MLP neurons of a small language model. Each row is named by its layer, matrix (up: input weights) and neuron, and shows model dimensions 112-175. Each number is 128 + 32 x the weight over its row's rms, rounded and kept within 0 to 255.
After each neuron's rows, "fires after" lists the tokens most often just before its 100 highest values on Wikipedia text that the model never trained on.

L5.up233 [147 158 124 132  83 113 164 114  18 107 148 153 125 168  96 170 112 104 124 128 100  26 107 132 110 147 118 164 122 134 150 184  92  93 156 185  97 180 150 143 132 185 105 113 115 154  75 165 105  86 118 147 180 137 121 112 133 134 185 193 120 103 148 171]
fires after: "\n", "|", " |", "i."

L2.up336 [167 145 114 108 146 108 134 174 136 157 120 138 158  75 115 156  91 103 119  52 118  71 130 150 109 122 133 186 127  59 129 143 137 111 100 108  98 118 146 160 160 147 140  82 171  93 162  97 150 171  47 165 116 160 104 158 119 162 121  75 169 113 130 138]
fires after: "\n", ".", " |", "er.", ":"

L10.up369 [124  87 104 161 125 182  88  95 103 161  85  93 128 125  84 133 127 136 159 195 112 142 146 146 163 120  91  83 156 149 114 108  58 134 114 137 135  93 130 142 128 163 118 158 136 147 123 123 108 147 135  69 174 168 121 168  84 176 119 111  84 104 117 141]
fires after: " |", "\n", "-"

L6.up90 [145 117 150 139 137 116 121 147 104 160 109 141 174  97 175 150 122 111  90 194 144  97 104 122  92 166  74  96 108 148 166  81  90  40 146 124 118  49 137 101 114 114 137 142 122 118 170 120 166 116 156 135  67 159 127 114 163 135 187  99 154  68  70 180]
fires after: " the", " wh", "The", " The"

L4.up576 [ 70 129 135 119 157  86 116 169 100 142  87 149  97  94 150 172 147 103 145 149 155  88  98 175 116 160 128 120 104 105 117 134 129 191 132  99 132 131  63 147 119  72 219 133 173  95  99  50 154 106 136 161 107 181 153 100 153 125 120 186 114 158  91 126]
fires after: " |", " ", " 0", "\n", " check", " W"

L3.up866 [145 164 130 142 124 114  84 105  60  66  74  93 138 129  26 112 106 144 138 204 129  86 119 131 138  91 123 132 167 127 102  90  98 154 145 142 160 129 120 139 146 146 117 105 130  98  86 117 134 154 142 176 139 132 162 131  93 110 165 117 136  93 128 190]
fires after: "\n", " ="

L6.up292 [157 121 153 124  40  88 114 167  90  88  92  84 150 152 113 176  89 108 141 180 141 151 142 102 133 118 138 156 164 121 209  79 121  86 103  97 103 133 165  84 126 122 134 186 135 114  86 113 101 138 201 115  90 142  86 162 163  80  92 104 124 112  99 136]
fires after: "|"

L11.up211 [187 123 100 173 156  77 156 154 101 125  71 190 105 157  99 154 188 136 142 160 103  69  74 133 132 129 122 131 103 139  89 150 140 153 159 148 187 113 136 104 136 116 103 148  93 120 161  91 193 104 118 159 142 123 144 135 124 105 140 148  96 129 125  66]
fires after: " |", "\n", "|", " average"

L5.up103 [159 153 159  99 141 118 134 150 126 142 134 136 117 127 142 157  80 119 147 119 113  46 129 205 127 126 167 216 154  47 122 159 136 151 127  97 108 122  86 194 168  84 129 165 138 117 150 106 145 137 175  98 188 146 125 140 165 125 145 137  90 105 102 123]
fires after: " |", " 5", " 2"

L6.up448 [ 90 103  99 133 130 131 100 164  83 150 147 163 133 107  98 160 128  69 100 157 120 142 153 150 105 109 151 159 120 127 136 135 125 177 160  85 121 135  78 160 119 150  84  37 182  70 107 115 164 121  98  49  93 108 104  94  73 201 137 131  91 162  90 171]
fires after: " Mar", " Mir", " con", " Con", " Pan", " Georg"

L6.up577 [207 172 142  60 106  87 129  89 117 133 141 109 110  69 174  99 154 158 106 132 148 162 152 110 169 163 131 175 157 120 152 152 131  96 100  75 176 170 131 132 140 132  99 151 102 144 157 121 145 104 151 120 116 131 131 138 124 123  94 117 118 117 129 113]
fires after: " F", " f"

L6.up920 [185 118  60  52 138 121 183 135 165 103 138 142 158  48 129  75 158 112 150 101 108 160  87 127 138 123 127 157  98 157 138  63  92  93  79 138  99 150 158 120 143 122 148 164 105 146 143 141 124 151 166 130 122 104 161 112 115 159 136 126 162 145  95 145]
fires after: " f", " F", " w", " W", "W", " He"

L6.up40 [135 171  59  69  63 135 145 129 119 126 123 139 114 120 159  82  77 141 141 154 105  98 145 168 125  97 198 125 121  76 150 170 167 178 131 134 134 105 130 138 171 131  89 152 120 140 128  69  73  53 166 151 125 113 146 152 185 149 181 102 164 122 145 120]
fires after: " |", ";", " W", " and", "F"

L5.up287 [ 96 181 130  65 148  88 139 121 181  90 112 126 134 130  78 212 184  84 110 109 157 110  88 186 147 110 128  97 105  67 164 124 159 125 136 128  97  95 190 124  70 159  94 140 116 102 186 131 109 127 106 199  98  97 154 170 155 109 169 100 147  97 134 124]
fires after: " |", " 0", " 1", " "

L11.up405 [139  69 128 113  82 163 155 150 136 128 125  99 136 119 120 115 153 135 163 118 189  70  61 132  98 132 132 114 211  74 159 135 129  96 170 180 198 124 165 110 189 110 140 155  48  84 124 111 170 136 158  96 158 148 104  73 123 110 156 101 108  74  57 112]
fires after: "\n", " the", " The", "Re"

L4.up772 [154  45 133 158  55 123 121 144 151 105  78 131 132 105 180 146 128 112 135 171  89  78 109 140 132  81 162 120 123 125 123 122 178 147 152  82 126 186 150 140 105  89 162 113  87 194  81  98 166 110 149 139 136 111 174 129 167  78 172 160 156 111  91 132]
fires after: " the", " The", " |", "'s", " –", " his"

L4.up170 [150 140 123 139 135  89 134  80  94 147 102  96 147 156  62 160 129  63 185 184 100 178 104 168 141 128 179  98 141 165 151 145 154 197 159 110 107 132 131 139 148 196  93 171 141  94 127 114 160 131 168 112  76 148  86 171 138  72  95 111  50 117  85 132]
fires after: "\n", "|", "resent"

L3.up1011 [186  67  92 124 129 119 165 159 111 175  82  29 162 123  78 102  94  83 130 130  89 114 140 185 131 127 156 116 116 190 177 106 119 102 148 116 120 158 100  95 136 155 171 144 105 104 128 147  83 176 120 130 133 125  99 166 113 164  96  95  99 110 151 130]
fires after: "\n", "j"

L4.up968 [100 211 101 147 177 105 154 140 177 119 127 199  82 154 114 175 130 106 161 147 188 120  84 152 121 156  81  92 140 155 118  79 157  95 126 158 134 123 160 138 125 121  96 121 145 134 227  82 136 136 110 141 176 117  90  78 169 114 137 157 123 131 171 110]
fires after: " |"

L11.up815 [162  80 167 164 125 158 109  66  69 135 116  98 139 119 109 163 109 168 138 157 111 158 101  84 127 160 145 110 130 117 189  97  97 148 129 163 123 169 155 129 147 121 149 121 201 165 166 140 160 206 137 168  95 157 128 142 141  77 152 120 112 128 149 138]
fires after: "\n", " SC", "|", "\n "

L11.up76 [113 210 109 128 162  90 139 163 128 113  30 158 255 124 117  68 128 130  75  65 166  99 139 141 124  97 114 137 129 179 146  92 165 106 123 112 117  90 149 173 156 163 105 147 123 138 136 125 159  52 118 126 157 128 187 150 129 105 125 110 121 184 112 111]
fires after: " |"

L2.up222 [180 111 130  97 126 147  78 160 129 109 142 129 143 184 169 128 127 128 194 112  67 116 102 141  98 158 161 188 132  49 122 100 129 112 226 122 106 129 108 134 139 126 164 121 149  79 154  86 142 136 148 125 124 137 132 135 162 151 130  35 143 107 113 174]
fires after: "\n", ";", " |"

L5.up865 [136 123  95 168 106 175 148  38 128 135 100  90 112 186 135 161 120 139 140 157 104  93  73 152 110 149 174 146 124  55 104 103 101 139 143 147 120 117 139 134 121 147 123 128 129  84  94 126  96  90  86  90 142 109 128 163 187 161  94 171 121  96 182 134]
fires after: "\n", " —;", " —", " |", ")"

L4.up719 [184 128 132 166 147  65  63 182 107 164  62  96 134 122  89  76 124 121 160 164 106 103 109 204 107 139 175 163 158  62 146 140  97 163  44 114 119 119 167 124 167 103 121  79 143  89  93 111 126 152 174 118 139 109 152 145 128 162 136 137 107 121 147 173]
fires after: "|", "\n", " |", " the", "-"

L5.up350 [150  70 167 153 107 185 125  72  85 125 142  87  93 144 136 130 150 115 102 150  90 183 109 122  69  92 132 117  80 161 134 205 166  53 125 129 101 116  80  98 117 114 134 124 176 104 161 125 122 127 158 127 145 168 130 152 121  69 192  97 156 152 169 136]
fires after: " the", " The", " a", "-", " People's"

L6.up460 [144 152 154 152 106 125 111 131 110 130  88 121  72  83 136 189 125  94  86 147 145 101  79 143 152 157 159 107  81 114 127 170 130 146 181 124 122 156 114  91 101 152 153  84  80 147 116 132 129  88 166 156 165 169 169 177 150 123 159  92 165  92 138  90]
fires after: " the", " The"

L4.up193 [130 136 139 129  91 148 106 121  55 124 111 118 152 136 199 142 120  94 107 163 194 117 129 127 100 146 129 122 124  98 150 149  85 214 117  98 150 103  88  91 128 126 172 119 136 119 139 108 118  92 154 101 109 182 178 163 196 110 102 119 100 132 121 116]
fires after: " |", " 0", " Box", "\n", " "

L5.up409 [108 184 152 169 112 138 122 188 103 170  97 154 125 122  93 163 135  96  57  99 106 130 117 170  83 109 120  99 141  71 170 145 103 118 100  70  72 146 171 108 137 129 172 123 152  91 100  91 158  57 103 122  86 147 129 109 152 126 110 150 134  92 117 131]
fires after: " ", "|---|---|---|---", "\n", " W"

L5.up169 [148 215 122 105 116 114 119 109  74 144 121 141 133 154 178 125 123 103 145 163  95 122 139 172 118  72 159 117 151 129 128  73 119 146 168  94 178 128 136 102 132 170 169 183 108 159  97  86 145  62 184 138  76 157 123 161 148 114 103  89 145 107  84 131]
fires after: "\n", "|", "-"

L10.up424 [ 93  98 131  97  70 158 164 122 106 118 107 176 107 113 145 143 137 153 113 133 119  72  66 143 138 123 119 122  67 117 173  80 188 157 205 122 163 143 125 109 157 161 182 104 104 108 125 122 111 111 113 126 188 115 158 149 175 108 110 133 182 113  92  76]
fires after: " the", " of", "'s"

L2.up82 [124 119 105 139 132 155 120 102 146 166 155 165 160  95  98 167 121  66 130 189  96 123 180 177 122 188 111 139 161  77 150 141 168 114  91  63  69  93 105  90 118 137 102 160 139 168 164 105 117 133 140 135 131 147 155 165 102 127 139 121  95 133 153 150]
fires after: " |", "|", " third", " second", "in", "\n"

L2.up387 [ 38 205 133 130 125 119 126 150 128 102 153 140  82  91  94 172 166  96 146 205 174 108 114 191 100 142 160 107  86 159 195 109 109 133 101 162 130 126 158 167 145 138 109 102 126 146 201 117  99 108 174 100 132 103 132 201 122 135  96 125 131 146 135  99]
fires after: " |", "|"

L6.up412 [140  71 132 182  98 164 117 169 101 119 117 135 164 139 149 123 175  95 141 191 194 148 166 134 112 128 182 165 110  99 105 152 154  86 140 141 103 170 158  78 157 165 141 159  84  92 141 140 149 146  85 124 141 152 131 181 195  71 151 104 137 118 120  98]
fires after: " the", " The", "The"

L6.up121 [161 191 151  98 113  90 108 136 144 130  85  64 108  54 102 100 161 187 176 150 114  94 146 128  74 159 135 114 187 146 184 129 107 115 151 146 103 144 124 111 107 105 163  87  85  82 153 155 138  93 103 159 122 169 136 150  71 127 173 160 156 130 161 134]
fires after: " m", " b", " f", " B", "art"

L4.up742 [154 143  89 183 133  94 196 140 115 181  67 151  59 136  99 134 136 144 119 100 158 106 128 119 121  96 114 188 167 112  83  75  88 143 155  86 185  99 142 157 133 125 151 139 139  68  98  80 159 110 133 165 132 173 181 103  59 174 127 123 155 135  90 113]
fires after: " |", "|", "\n", "s", " He"

L3.up379 [207 119 151 157 160 161 156 124 117 124 145 137 113 169 213 111 182 171 141  50 139 132 154  85 109 144  96 130  81 127 154 138 126 115 146 142 123 156 126 107 163 131 138 110 185  86 102 166  83 134 122 115 169 131 160  68 181  74 102 115 142  94 116 165]
fires after: " the", " was", " his", " The"

L10.up968 [164 122 162 120 150 129  98 114 138 137 133 120 104 157 103  88 140 148 146 112  85  88  96  99 142 159 189 150  84  90 156  94 115 115 124 126 129 146 131 104 130  58 171 136 125 114 190 174 145 121 117 164 145 132 134 123 126  86 127 159 113 123 120  86]
fires after: "\n", " such"

L11.up271 [ 34 116 120 101  80 152 107 117 113 169  70 121 138 111 120  81 162  46 150 142  98 135 136  99 154 139 100 111 161 105 158 170 135 136  63 148 153  94 137 171 100 114 118 136 173 162 131  95 133  96 136 166 158 113 161 105 142 182 121 127 104  95 190 147]
fires after: " |", "|"